{
  "n_layer": 13,
  "d_model": 384,
  "n_head": 6,
  "n_kv_head": 2,
  "head_dim": 64,
  "d_mlp": 1152,
  "vocab_size": 2048,
  "activation": "tanh_gelu",
  "norm": "layernorm",
  "norm_place": "pre",
  "norm_eps": 1e-05,
  "positions": "learned",
  "qk_norm": false,
  "attn_scale": 0.125,
  "bias": "all",
  "tie_embeddings": true,
  "parallel_block": false,
  "extras": ["capped logits"],
  "init": "normal",
  "init_std_qkv": 0.022,
  "init_std_o": 0.00432,
  "init_std_up": 0.022,
  "init_std_down": 0.00432,
  "optimizer": "adam_variant",
  "lr": 0.000636,
  "beta1": 0.9,
  "beta2": 0.98,
  "weight_decay": 0.19,
  "lr_head": 0.00738,
  "grad_clip": 1.0,
  "warmup_steps": 486,
  "schedule": "wsd",
  "decay_fraction": 1.0,
  "decay_shape": "square",
  "final_lr_fraction": 0.0,
  "batch_tokens": 32768,
  "seq_len": 2048,
  "doc_mask": true,
  "train_tokens": 272000000,
  "steps": 8301,
  "dataset": "wikipedia_en"
}
MLP neurons of a small language model. Each row is named by its layer, matrix (up: input weights) and neuron, and shows model dimensions 32-287. Each number is 500 + 25 x the weight over its row's rms, rounded and kept within 0 to 999. Numbers have three digits each.
After each neuron's rows, "fires after" lists the tokens most often just before its 100 highest values on Wikipedia text that the model never trained on.

L5.up516:527516485470460514468502448525489504545523474482512483500531480539515501482502505495512491520508494492569509463509436452538497519516511498500481510495510521513471492456500487520507549510498502497506530512471510478496482506501506506545522538512507517525499462501469489494499520494524495455472522469471543458462457487535502510488509495520530483499544500492481575500504490510482522474520512509509514469500554517504520490525443458533475452540523474458460539514495477492495515503444544491486503512492509547503534479514446506546564510480508515494525442541505467511468536464491496497521522528513470504511518507472494493513537464494541534517465446480460490535542484536447511524520512509481533494512534493513515486494504521533529502487529500530509527488469442512523503509511510
fires after: " de", " re", " con", " De", "s", " ex"

L8.up955:485500448538480516504519500496512517506513515510499462515511457495502499462472494488466510474518544486558499497489454477474480521455528530523466485513503475447504500471450496526487496526484520551505511489535510509504500506540540500467574533479508465521498466470524501471478487522475508506493536526518488428503463483500498480477504497544494491475498515511468546482478476517507523491538487503520527537506511529492478477533516478489488503477481529493526540485491500501477525511525560462477444518495484518525505503465464505499521496471496576493483475514465520525475536473540487449477492477511491511521540493494469476495528461494541493481514439508509517493519454507464479495493501474496500522511492489488477468438498483502508506557510501511523481476483498553495512523466525
fires after: " in", " a", " Un", " re", " ", " an"

L8.up444:533473491469529475493502472516524494486505475503514488444509482511491471491499512509529430452510507500545529494515465495507454489484511479484479504509490488485496491471476497499478507492480499515500495482506512514481514456502501475508551532502463509482514499486528509479487485551478464517520503477438516520484483504509502490489462464487501528489488527507495511465496500516501509477535479463506482488487505528502511516549503492476475474496524525534456503522555453503457498511478518468496470489505477457537527472472502529491531505518441493516505456548486526472542516481517533513503502494492515514522539487486501436512507456485498520530489476501519535485503499509432490518484536516530531499490484506515514498471481446483501512533494473495522563442513476484518508507506489
fires after: " as", "s", " is", " re", " has"

L4.up433:497508507517512480521507463545475519534525476501533516490500483538511508515465511517486513475481515549457483510552508474534456495529500500438482499483536525522523472516524484502482531513524452515507503529493520532531475469494487511503496496489537469512443497450504479501461486495492493479513551505479513476501482515488513523481501482528498500515551477459513519488524480461511514537522496494494497510533480513508474458482476530524486477548501454488494475489502481487439482531511549476484517527478488433503481505509480474529564537535523528491511499530491523469464492487502465482490524477526480547497496472486474500488498542476511526527536497460477464469565539523538498523494533514503523475473478519524474493502510508478476508511502501510543524524502462503483466463489509
fires after: " |", " ", " a"

L10.up593:521486485511509525508460505483505492535477539478476479461518505520492514477486526543455494473525478517532482481455503527484472512482500514514495430504475456489489463492487530518529487509518527478527488521524495491434476498475458472490537522535494521474523486478525492481517476537518487509525507518495557498493451507507547485494517483512479525523516510507476552477478503488504488513501469515501485523480530485484494468502504484512451513508496539486519476529511524534493484490514497468481497478492461505528520498514494480471502478494496515485526491545497522483494476456501571487495496489532503496513494479488452505474502460502529494507543399487484516545538509522464519503506495483552533484476490483515575524491502505491531555524554511473513564508478466511464535481467564
fires after: " ", " Un", " F", " un", " Lo"

L8.up73:492443483512484485456475467550455477530492434484520496500477474485579498500504516540504502491536516487480502484529474488518485514494482497464506507492507520521470479482503452516480487472493484511508487471487500452467541510470459513546520490528541467510510465490491502480508461505509496453516522492498542547511452521531506494540503535499477514497475526518507526468502501496552524482501474458533510531525544547510461517508483475474545474510478509508467524515514519500513487537502540504478479540504487518507526515515476489534533481489490488502521497506483458520467517508507547499489488485539575516526519507456493493511539456486487469539466520482501451555507495575483535493530511515504528491468496506534462515511493528492474488488510455477513505503490493474505525471464495
fires after: "e", " de", " re", "re", "s", " "

L3.up532:522547491497519460486495490499498473456550459528509484495519484504542518508451514505489522480508525534506531518582480516460511521517485494499454459492493495459506488496469522532496501481416463501520503504458483507502491502486484468503499437474537465490498484496471481517525503506492471493502530524535488496519533491425505517505499504493492502493534549522532491488474488476526484541505514488525480534459520514506486496495496494492497481492504549524505511481552485518480481513513492509523471457520492498511463485550510509479457444467484483496501482498455516485508501457473514517470491471539521545526543488470520500537521508486539499524502532473472506485482494552540517495475459526547493488492473500467471507490504515474470533465529526487548515493508498498497518457494526
fires after: ".", " ", " of"

L10.up188:529534467459493497499493521479518517523471529499489486503488500561491478496495471472516463486517512500470531569481476501513534537569529524483532514494519479541510462494498481484517460474500501478523473472491525519504476528514474529468502505480478515480478490484514496473549491469521504481502509500518492478493486523475503503504490462444502477495493506509500495517489499537502479538497465492482576517504509541509461517520473476505475493472473498449516505501537463552516506505504499497448476459504484502472519519507500461537528501463501546505473464525542499493493493473511561539501475483492543492492530488453492399542519485498480525483478447496461484499540495538489506478498475479487529467486529484508522453487502540465475506481478499494513502525470528550465495519507501
fires after: ".", "\n", " (", " |", " ", "-"

L3.up111:520479442495502495509476431482444484483476527494543468481485506444519489461524527543473477504532493473498488542526496520485503514524528513565507469533488490493498501536489506535462523505502486540551510472515525488484496528489482514521513499479528483541499506480494489491499521523523521511496509520463509471493469506461519536482499484514488493490482507518541503496473514521501491534498494522538531527455465543479449507523491489512502475493482484436494484495463513521535468527503475489465460495563479532469495528484500465525496429499446556486500513516479528543489497526502513512494497450527513521512490483525489465506542466484495497485472470489519521506519500456509538468484486491512506463493469467492487483557549512494517520491487509481559502514505494555459513544520494
fires after: "\n", " ", "-", "."

L8.up204:483511450470452480552476489479501554515432503535500471494483523498515511504519494542502457498523514488513529522468462487529503528551526514510465575470516509479510446433490437492493472531515519502453533488497503481490553541490501531525500470516499491485473503536457475556496493492580508480505520491490502508445491526519474522520501495514497499492497473518529553538496501509501536499472452496518513527490512514510553516523438540469541492514502500437493522579479535515531480504484512478520504500495465478527524548489464469565469496529518535469489496540502490510481529475574500526490467481508488480517480460499500449490539513494501544480526485513504493528519485519511505521508493488502460474481522488513486505521491518497528482521488533466517493547500498480481462463477524
fires after: " G", " |", "ó", " D", "ot", " C"

L5.up824:532523526436492495474523486479473506496480491474488446513533503489532512504538538525480482542503510504562508491521507475493490532506499487547469517485518464489493520491469452505484502510514527484534515494530528516504504473509448497529508530549450570497518488467488478515478510501500433499476507461424505501520437498511509503458526503493541495522476529484522530514503488553462512505521509479511503524528547469487475504493510498513456508485485523508462512573524482495444504505476489463494497482494478547515499440519495491541500497495514475502495460525498488486523512466474489532473512494515516488513498528474426458476550444489504495475465465486524508485501454545421499500516506532515512496487516495476534502493493495456536517516547493471528496478506497503489493529473476
fires after: " at", " the", " in", " re", " to", "s"

L5.up51:526518502480473452531456485509517476531514525495473505433509520492544499497532518480534496537539528484471498512491467535502503522562470513495479466497554489504507539529498528441501458533476488486504473534463509519489510505490500475489539488520494529522480481464493487500492501505509488510491534538509523515473519508484526499472495486477468509530509512525550512478522472480491521553521514455533536526485481484489486491543506497505496497553488489475524492537514488531548434504499532488541470496466492488496526529477515474515494517471469516491496475490487483537523533480526524531455427457509495542494506443479518456499513514511492482490470483492507498472530536510515482518451492487496489506445503475558457492513526521489500502522506494507530525491488476490485526487522534
fires after: ".", ",", " W", ";", " Y", " R"

L3.up316:503521496515445497516547500489514514453508500483526451514490509512522489429495516511508500504534494481494513532477460475500470483522519516502492483506520470483479492498503455489482534473482510513525540452476502491475514500468482513520531543495507518516511510456502492503486516512510523520488549484491487440523453485482482511453537490538504491506509503511477491517498506515524502473485426499533517567471513477478456501522483520530441479544459489471535510497489472524538490522492514476536476495521494516520459495534473443521462400496465529499486492502473482522473479520500523544524481458484499546533515453516524482515506505469476524511501474471544502475510532490497538526486489511519532502489480474498496495517534467482495484460528490447527491509484503516518499519557507
fires after: "\n", " |", ".", "|"

L3.up211:513529537458440489504499525504501526468516507476494461507516512488507503533538509473515489511514500503499502490504471499522497508495506428507479508492519487514525503483499457471511491518485510492476489507484530499508548529496465568489525506506512510485491477491546506493479519488549484409507543469474512534475510545489526499524484495491496510452483486484522517522515482509501509490527496498515541554535521534476505548474494502471511493538540486465491520518480496489489488525470541507511491474477522487501513527480518466522528487498483526445523464545526458495534503441499529492509471477482497493522505484463506477509522476506510498495483496566515481510543497559456510480457486478509479485489512498539475471522490538483498500544481494444525497542519531493518479460510519
fires after: " |", " G", " C", "|", " D", " H"

L4.up136:484514507485504481486536470537494505531517473478463521548530493509501527505468502503481522521503486494502507483524514446510474559540517442481476481464556538450502500509470478514482496494478495498475498498450519477503485495492509530546494510493565510498480509511522465511464492497499526460535494528509509492500511501498506516539542500520472496498524478479491518493482499480512489508480459492517517523546476497477480518493506519486498470482520473483465502490441497458508471498455548489460541527471484512514465521515480503524528507443527518520512466517514483461501471474512498531541497526554508518507547497477453480494525512496485497515480493457527463517545499537541516524497514506523515495511470517430504513542517542475467494493511489491547510477529496499511508503445508
fires after: " the", " ", " The", " first", "=="

L5.up281:490488456465493482488513517560456449483471486526468526512527509579494517468508529490488502527468494446493524459533501520523486507475567473467514528505463511490489504497527479462489479485506496464533498494498531468511553488501488524538503529511460484546520486460499499452542528499512476510468516489515533537513490454478530483483492488503543480494505509486541532485513476512505508520507440490503506495515525508492475510509501480487507541476522472487525528481504498484527478523486519520489482527504509489465510503512483495439540515490482506465496527504465563540484552468481500496494494482518478543499496505537489476522529477474497516532500464480498476519491481501472481495499497499509482490459504511489492515480490523515478491519502480488544525501464470496449548473512504
fires after: ")", "\"", " Championship", "s"

L10.up570:519473485468495498496497515478447478490476480505483509526537523532496486472480507495472535514499494478481541515491473525481515551568536483495474481537509500457513530455479457496493526484469479447461469488503494513478499500541474565519475546498499490478537485525479474496564464479505501490483487474492470472489505505429477526522532437513501489516508537513493513509475537553532548509488500460499491512560524469497489502487496495484495483479470531490496504515488502494467503486509509471449554475511498505479489500525512497508506475529479524489528468515509511490509461480548528497500462521504541485445535462515459471496524490498514528508480475519465486480526462510479484506470495490552498473510486494520524525543510468493487504507508514475506494535523497547492539499513517
fires after: " "

L4.up118:509455491494513509526499481504486532496498486481527502507506507536497475433534463528489466475519488474481494535461504473505495527523507474546466459524484458524500491476488504474510469554501496506547485476473495507497515495482491550514514509533450522520503519474477504482514488518546542524476533554500476533512496511491463480499471509502505526490474482518530504527487520482524491475517479476529515531506527551515465572508521523508515491492495505430479487560458503505529485524504502501489497462500496546464452514518476508496500481501450537536522474498454488515509549477535498475528508468485511497521478452495527446562483477523484507525461439497528506545506488505514489528499517551521508490515509459544532456526519501484516508509473490498514474522444480498487520456485511
fires after: "\n", "."

L10.up1044:500493513479470491539480472499534526462452457470499461459512489559519497480511504514483502524484568482468549530550498498485508502509528470508458509555476504471518472479515458474507471461498509486476498466475499480488469485499481515528525501444476504490468484503514497533504494491503503492526530460455490519498524532430472531556487487495480531482508506466520555485510548502518490519486456519495502515513528510516481516462492510476444469490504499517528530458483523492462545527481524507519505465532517517491487503496526518494507484518489540496519484514452520505513529456525534498537499482510532482503530502520498480503484428529496506537468527478482504485483532493497527509479494512525513471549460507521478486522513503510449528485501482499510490456478508463484521502504509
fires after: " ", " co", "c", " a", "s"

L4.up264:566520480464510496473500483502532514405495484477499514482500527531479467478517505516454469484521491430537536500508482477544488508488502521564507479485527465488489490506524516502510471536518503481518525494514504502485533509489470496513505501532515570480540497538494500491528503506550521490539480537490461486477526517507463516494525513479486500481471529489495511509495495520518471515496468452509487570476513485485488499530534501487487491519528488478465492519500519513535469509491469522524477520470521492479481481483476481478485456475472522549520503533486487539490513507496540500535498484500505506491499475513481450518525511501464491496468475469559514517486482491487534554537493534483504523508484470523505470435498463498506511525521513468499500535454508487458483487495528
fires after: ".", "\n", "s", " 19", "–", "\""

L3.up21:501488466489451493507531496480496519470496511490504472495535507506500490482484508489498476485492484447503524471538520474524459511502499489513504540390500478519532505492524444537495505527539492499509524488506511480527540518495485556524527532540459513545463520488521489494497522497503487463507539538493503477472516480529503498534479501481524507489490506460545553470475480517496505528467480464504514487493523496474460502497507486524535487510503518483480491519495525505487466509536533509457496534466495512507478482468534495475539448440471486502523463535512485501484548499510514523462496471515487498529510465486475436555505479517487479517451506494481510494557518526497492513508531475516475503528513466512517487527505554519502501544488488507515434542462489517499499489527479
fires after: "\n", "|", "|---|---|"

L4.up990:484432508482499553494480504456461509475503472468500481506515510492503482450522501490542513493506491434524544529473513477493494513487483468461517510492559479515503479513494457511472485491463494508502539477498547473470554505495513512524551514525524457523503497491522473508527510509505518498469540545494525490550488509486515501535503498505477517526508525495523553437483505551499563507527503509517517517509500562476477538489484462544483525532503498463455470543472569509510487525518488521483483493497507541522496496480506489537492527476493486490529505524448481485523519472495479440503499505496493489527496428512478460489516491495505485539473486480522495485534487498483526502523527486481523523530491505498532474512527507535523511530533525483510471500430467554498503517522474
fires after: "|", "\n", " |", " ", " The", "-"

L4.up727:500511468467466495537490469499464551495485477459490465487522485529517507509485509491506471471494494478490473507479537468536482516530470517497487517460536489503538488541477475467508518518517494463498521499529489485487516473494469543547513516506494506531498531501482475486493501493534542498498567538472490523481537490512483510473496489453498511524490497468526531493484510492567477504508454475499552504476515540487481527537492537534528469562486525472514476546451490475523498548485523533491463503461499485492498508499495473479473481460509534518518470536494514519552578498506506530472486465504528507520490464476505456553496467505485502509477469504546489505500516518522529558515490505522498504480508470533477479530507498515497519500498477485516499525477505504481495505493466
fires after: "\n", "|"

L8.up119:459508506508477510515503508511510507513482468474469495506494489523515517491489490476515526490504520481511557479534539505505474539495542482471498468484496498546511460547480487504482470515474518491547507496525503498455495493487475493506496558543508468493524471497481532491463495526511497467514499465503517520462502511515513484520521535479525529496498484490500528475517498502511545491514476488550537533490532482498491492484485507477510474486531500493477478577481537501515476529503502508486468511513471472500489539477508491506552479470508475533510519537478482472551511445479493469471465505492487499500505470492468506506512538502486513512535484465523463556478516516494536523501516510528489505513494471507475522500480442467472488503494488459516508524423497509523525487463467
fires after: " ", " Re"

L8.up766:507458495480533492520511491534524505527469502551548479488526504507540484514475537506523469541488465517554465464436479530509515502555517503514472450485543497524470493443525528491510496485511548483509530481472479493479479484485470492505533518509518497477468520501467517488494480511522514551501506481523530477521482428456509488500481508522475437520485491516488517523476515467485511469518505560511494532488486518492483499510477456529457496520452524474518504563495495536488485500490512496481492519484508509455466502474521495525486502471515538502521498517499511524506477495477476497469490487527491507507537505501465508518508481481540551523466473483499551510491511489492521523527469484515523505488537479488531506506488441511517504489531433505497457487497497476502495477531511
fires after: "n", "en", "″", "f", "in"

L8.up812:524462504463413501495464500489517482516486506493531472508478504518510490439491513497543472511474532487534489508481478490486508515496490479490515478489495540502478517453509400512495500479472521502489561477489515460475511465498498476578585515524528502501472448519472474514488493518540484485468541514476501496515494464449486513516519489536507514500468491492483576500475527541509515458466497490530469535487518524501504528526489515509469481520478511508494515524504465496525546521498511512482497490488495570498496474478455511551501490514493527474500463502526462528523529483504495499509492461488501526490521500469504475523482484501500522484451488491520477538489474502470508534530501552529526494507500485534552540518513476536520514521512546483489505504463480517517474519512511
fires after: " in", " ex", "s", "d", "f", "us"

L5.up52:484561501522467461478473484518478489522496474499478520484505486491484506493522505520463495488497503522491527510532461480490505502489504481471473475487500558520473511486515493522483538446512466488548496507509483508441496489493493489508479521491530488478553469494497486498480473499481477457473487480462492573499487540447525484509529509471476523488495502507527526508509500526514514467493496505535519541521543495490548495516461526490518489517554467478493496536483527496532530539468562500490456461530496488499481523439433496505556506510492521459542516552484450526516497450499503491491491502503538519508484492512476526538500491484507502543487476511520463555493510547487553502494489476487515493492498487525528521534492554486455490494491521473536540504483516518485511469491521
fires after: " ", "-"

L4.up268:483498495468487475550514491491505492510458483514507482499487493524509518526498480485515516505509484524514504501508478466529538521517565518497515484476507537532543482534502472511479529474485495515501525481479488516488487444495527519494521491485506453517429486518518478492490496496504483486487534467495503458542490509513520512524517448493523519494548510489454533464504519495490502488536484502528497521533560516497511538486475497497494466515474520469474515545497504492459500539521515480497498500450476473508430483489493474481509500526520537472503493523515515482513517488544455502531473511481495518493507483453477529483537520493512517508463528512470520495543542542517454490491513478538535496531509492510519504530516491473473501507481490492544484481490492546462495474460517
fires after: " |", " G"

L4.up227:528484523500504458491505490485512501452509487500508486479505506494514508498476508522543503487514519508499473531551520515462481520539491509523492473481511490494537510534498531495463528500419498525492527506478448510473446474498464478512482484450507518484487498492488527518499471512498483515512523522515481475510502457462487516463539503497489503528532508499502510521500487504540494515534521489509497533521457501509491501467475495509516426476481536529495487511498482521481452533495499492512471472506490480547443514539489508453451451533535504491496504472468514507562515488471537534470511471522495538500540462485491466516521485523545470486494473459510540526471546553526508498488497516533506490520489516503458519462515478455486502495515489462575520515508474473526490487517507
fires after: ".", " |"

L5.up911:521487456449485498523518511494467488495535477518526474536517484553488479488467513486471504471521510498516523517491432500498474518492559487511485523518517521471507508485474462515472479435508503510535503498471502506485508511502456511523509501478528453547505491512525441501476531511526448488508531462495513509508491491485543507520486464503502527481537508518530514436483528498465529513498500518486493525502560555495504562510452478482484530553554483459530539507508494445492512545509539497498530536516504482504478506483490469506495479473494478466522473508482505514490476446510491508511496492497477479528494506487495497502498503457523542499492494504509479451493454551462498488468526487520501499515502499499509522517495517504514496547520484519498539510507490503517481488527504
fires after: " ", " |", "\"", "s", ")", " Best"

L4.up339:553522484491498478499508452490488502504479533557518497518514522497516502482474496534516520540498521487505488522510490510495482505514500477529482456494496561506498506481497536549484498499467452502514509500501529505523518463506435536506514467506499435546513486471481480526548510498523499539494523519534477495495528435452534495508486491499507492472529512549509474489497518511498484580482492466509499466513498490510451488527484440489490485484484496486457502462554512519499469507534503453465456506527490511502466507499495492462492447490443464447475515486484516457489548499490510542458500497512506513494539514512463506513529485508512493502486438489463540465523497551510452514495510544489521474512538490485505518446505505494512515525510476479503504510512474501473503462496496
fires after: ",", " of", " to", " from", "ve", "s"

L10.up1126:492501471495535502499500523512519548498509473517482519536471480491492497502452543503478465483548445473486468454505512528487506544525514505492463455517524492488550476479474513504498500461525439483503483515493546532495478491507483489482513468450464464468504501549474543559519470516497484528556473514521484486481504518466489535488514520502481520484474503489463488467510493546527486504487496464492533510482501470502492492532516500522523499518476483471525519537519477496506500516497536493487500493531488468491495493525462536475513530428492518479509535576471498517482480467525518486496491533529536448539521511526509494525521515473482465454486475525469529549489527463479525487474513449516455506533498464535506499493508549517522512440515500505495572487483523531476519515459522
fires after: " b", " B", " Bo", " Ba", " Ra", " C"

L8.up392:491533517509490486484494499488460505486524515426497506478455499517513466480486481514524507453487510492517510496497465496535471490478523516505481492517483503502508481467511515474465490468491528506524473502494551506517501531452494472501555499491463488509467474487535508504517490498513522519497506425461500488491469516566494450496469489507525520445486485472474523477508467536543517522511533505511492525485504522499477479526473430502500487529499482484521551538495518493540506504416561500537445529479493487496470528487477477508536496529467515534509523495482504501527510474489523553504471510535499471493483500471486457552508461458517506508497487520469550526510501491486542479467523508497535526493500481511516497493508479530483512490474458509497510504502470497492498519508463
fires after: " As", " as", "ed", "s", " Un"

L10.up315:534488496514494469510512481498490462480479469519496467517501524510519530494479524509487520514479537470546512469486473499536500505513494524487455471525495485516495542504512471504466489525489478493487486498461470535457532484482521510533486507495503507527484527485483506482496510503509487488501508510506463453497545511446552497528464491558477488524492521547504520503512498473518546508541483497534523547520528524484471509505463493523493498474490505503491490502542519520489470512496563482498471514474455502529501517473418509497478495518504494482520509497497461475507543519493516499520479471507519505507546482508496467508511490507484456529455475444500504477506490534505519483494536521507540512490493490491452521491473499473479460469509500459523484523481444510441503481502542
fires after: " ", "s", "n", ":", "t"

L5.up85:491490494520507497484458498510528457505490479505458479508477474479486496496468516481493504474517511497503544493523519461492506542486533505513498504482480516495459496501497491491487484459504484549511527517528504501497497493532526509530509547519503512510520489531509507495531488516503515480462452515460549525465516535504512500527494506503502495487510510512504538519504466566541538491460486509501502514502545504500492415497452442513506507482545481493499518569481566491485517515475552504453521503476484515513524510522435498490522506478503499530519506541470548491486488499508495528513495509489486494551499475508470513483572496501475475500512486481477494560494481534450583518506517479486466526521522501485467497508523508475514498477494504510520497478457467526499525493471532
fires after: " ", "-", " re", " an"

L10.up947:534542516522496540467517444554470525499494492554497471501499491533533498511540462496528512501470490486548531496473485513521515491435510487486544486480501507511484444465482482501515504493489512447491478475482498539505511530469527504569506515491482520495458493454471467497485452486497458478477522521508509486453510527507531498512450482541481484514515511494504505489491447499525479517531534517495505495497532511494508518474432500478474526497472496504492499512497476501559544539506462502489513502513512504456492439490510517502488461526508511491537530475491449453516492500481527493573471491496511476506513470535505482509557511492495505524505509482483514525499462518519535478482519497493505501496505493545502519501493487491485468514511494484514467496492537485502492514541524
fires after: " ", " h", "s", " d"

L8.up962:491530500468456513494509480504491481536514475523485463518452518487533474495495501500519483542536521465526474502443446499523532512507482520506507496484506542503473480481516465472464520512494515502461549444480522484510536519502502507535560521520500494533491500463450500531452474508543435556481493486487519495466493469525500515506513500529538512483428503524489503532488502515517527491539515522559511499452524482515464502523543487486508521526464506503453516531499520498489548503468487499498482498479450533529515525448479520546487497530497513513466487508504465491498554477501505484483493487489571465481508499488483495484510480512497507503425457505493470482517460509433479520531504523498511516534494475533552502494510467512487504515543465511521488446473481526505495543530474
fires after: "n", "s", "f", "on", "g"

L3.up397:518465481471479481511517511474496506471438502471527474511484493520516481415523534516533497502524482477491518515493497523485489513503533506521507521467523495523487473487525472491472473545515485488478521491488506502478504497505455534479528536521449522513493530484515526530511514534515498479488516488498475501486506496493492508479518496517514473532483503506512548505460523538559487505490467500547509508507528499469489511544457479501480526537503489439531501514506486537531463542511517491475481512452451512538533526470521469520507445505409513510473522546498459504521520471516529492506488473485492505550485471473510462561539460496470524490505443490502514502549504468493522501500516500524519489494524471489502502496523499482494503500512458433500488540489467527495495487526466
fires after: "\n", " is", " was", "|"

L5.up900:475518504482506508523534496514520514492512496475498452508488485510479475498463525534506458478536497487467494510507505445504489478507479460486458490476551491500495528516516486474537476550522489463556508499513484530503523480467495557522519551512461494524506488530472444474499474507520522498517496508500476533437497509521467492533481489450494484489509462475503526460507463527476490495505451471498518526492515516513497511530522477516505472522530498478511495506444513484511488503506525520480443502494510559499480500480495507471486511443475566505516522488471499516524508531470534508501502518522527507539479497505498465567533499516492497508478444517533480511515461491502525556537536522475483481510504463498508433513515490503490502514479493528507460513476489495493479486488484
fires after: "\n", "|"

L8.up471:498511489515488495523481495496475490481495504467505484524527508526518469519464493489515476477469485428501530531463497493515489522513516476522507502456503495523530493498500455516493463492499514497482511486520551474472551513508489481494537514515525469549502502472498478484517512510513505489487472533515534493501468544519500486511464491486463476526470503521526540494511492554560502515480481508517508502489546507432504490487487497521469515515505497488485495538516526528507467501511489506472479499450493518479469506436507524540482482498450497486466468521502505524503554525481503474464490505509544511536497484465505495572523524478478479510471512550495500551529468473464459487532495518497509512536548517491521517486531481540532493488483475525525492553435485532491496507475485
fires after: " Jo", "\n", "|", "r"

L5.up125:467466467469456499522503506513509496494453484491521440473482520533471449446489482516520479480516504510516517510471506463504485537505523475507444486470561502481514505500479484483458494489508497506501540485486518483490502467471449528521493456529479487534497482510533499468517501523541515487473529530466502510514476483481517552470475482515482519522516496511509518470490529479516463505462459488552531530494499504467497481541469497526476483483495511491525499515472497525510482530525490503537529492540467487471523470486470459502491469530517521520539485528485468501488498502534498508480510470517506519505505478520511527547500522497464483488469484480518478519510539536502546509495465547526506493505533477492494517526527503454457481500526513523536511539454478532489489493501482
fires after: "|", "-", "\n", "."

L8.up1125:525504534481498510514500457524520514503537504513513507520501515489507520454467495555559497517555539498500502496518504492504489478503542467508503499497503528532499505462524478499477506507486486494489507460503485496462451493490477491540525534529502510487500473428468505520483500549530463490493513434470503534498538513475554535499526464513506492504498497501490505486497509517527531480496479516567489555489520494497529472474480501477468483498512492495539500546490502537500521515458521524473476495529500494491472494494441515507545470502458526482532496534487449468533517508515507527503495486454502464531524497472485525514531463467475520530534485485481497463516489563501533479468494484524513460488490521479520504476481490487470490539501478455484492493484527485516505497523464
fires after: " ", "s", " S"

L10.up1007:474496497439530479540484538476459545520534498459488499496518488515513499490484516471484475499543480485507489517531529486526494513480471485483448525474504445521532501514493511464445436469481494514527488522501488507445508503500500508488456488526495496500498474497511496499464508516488491502486498480487485571524516504477486504509511560460493483494503497553514529519514486516475563532517501461571488559511505497509479493490527522520475500513492478497503476508513525457525478533490518484503530478508478478503492525503463518502552459490508519556497490504473501486516515463532476472488496506479509475472501460502450490508516498508502512465489456511489530481471475520488491486479478470534498475494543486512482489468499511507509510485521483486512534490470492503525512519451533
fires after: " ", " T", " a", "t", " P", "T"

L4.up638:489508526453515480534492476518474491543483489491466495466537526553515465486533465486518510518500482493492471518532478502502490526522498496506492479489508547511508512524506499492469473494494496465529484505476526517507484477470496526484493483505510507476498482467552511497507530529532475477469549491508491523494509536523521503483564480495498524517526496480539548504495488500552522544523480450542514564530545494496548499506493476506496493570499495480515518515499500496528496501507540472496486505501500541490458465495500502500511506512511476497503471532480501513522537445521523511475523447509490545495503435491500469499553508459544475497473473466508464514486515543514484499444503526499571446476507482510514491498497519508506484523503463480541535509476453498510496496477529
fires after: ".", " |", " ", " D", "s", " W"

L8.up745:493502498457487502535457486487474484492450484436530471491485544562524518481497492533468483551545528504515525537517497554502492518513487510535496511480521461518504496484515461522473485540518462500569456509524517461502508468518476487482504520495500477525489506545486461465542508489482518518481542493452490517496520523487479539475524453483530531500499525498524537492472451494509533508501469496490501494537519514490544517465537493502490538518487526505513484508482465472462474512468490492477487462549436473505540468501481499523453491487471507457496496487517500493531503497520518525553483491496537427483536466511497500493508467493490536508500477522519478511514473515503474509498490501507533442484510507502511533515542494519494535491511507485523567501520527483528515524490521
fires after: " ", "te", " Te", "se", " E", " T"

L4.up428:492498515527484500546504481526528512452503486460491460510457519497511470489474489548484450508531502458475494511501503481530510506517474471529451493499512453514508532503485491488493505583534501492496487506490497465490477510500468534523486528504476516540528509519482484456493512510553506470499517516515458530502527493527456482459501500452493529493478498513512492533474490508508504520496440473504519549496505513474435497532513515544475500495508525458490476545474511496541454484538504508500485459550497554475479520490481484513531483465486550501514483533487489501523510496489506500525510475493550530498513467522504450495534507509484506518468480455542504530496465516531532552494486525496493503495505443546490463507524485489453480544510481504510484518481480465473488481507464
fires after: "|", "\n", "–", ".", " 19", "M"

L8.up1063:557478526481529459513550467495484510549461500462511499491517504487589512514516495506533466570528517489544479518486433518500507519473480526498464489463511543568468493459511472491472509545492515505508533482472550471474504515501485468499503481520537476533472503503448507507531480497498491532477530475481484502466472439516469470483494497471486535524502465514457521536533516522501485478437517518514551547506490487516456474541528490498513469489488470452509487522506515512498505518482524516520476471482450516498500503453457486525528471498492501538465511509506523564506522493522478451469504510499535533513527483478502525524490502488528520523504501490499491512523499517500484501481462519517487487508487511497530489490478483503482487530486513449517477479516522529525527511501530
fires after: "n", "en", "on", "er", "al"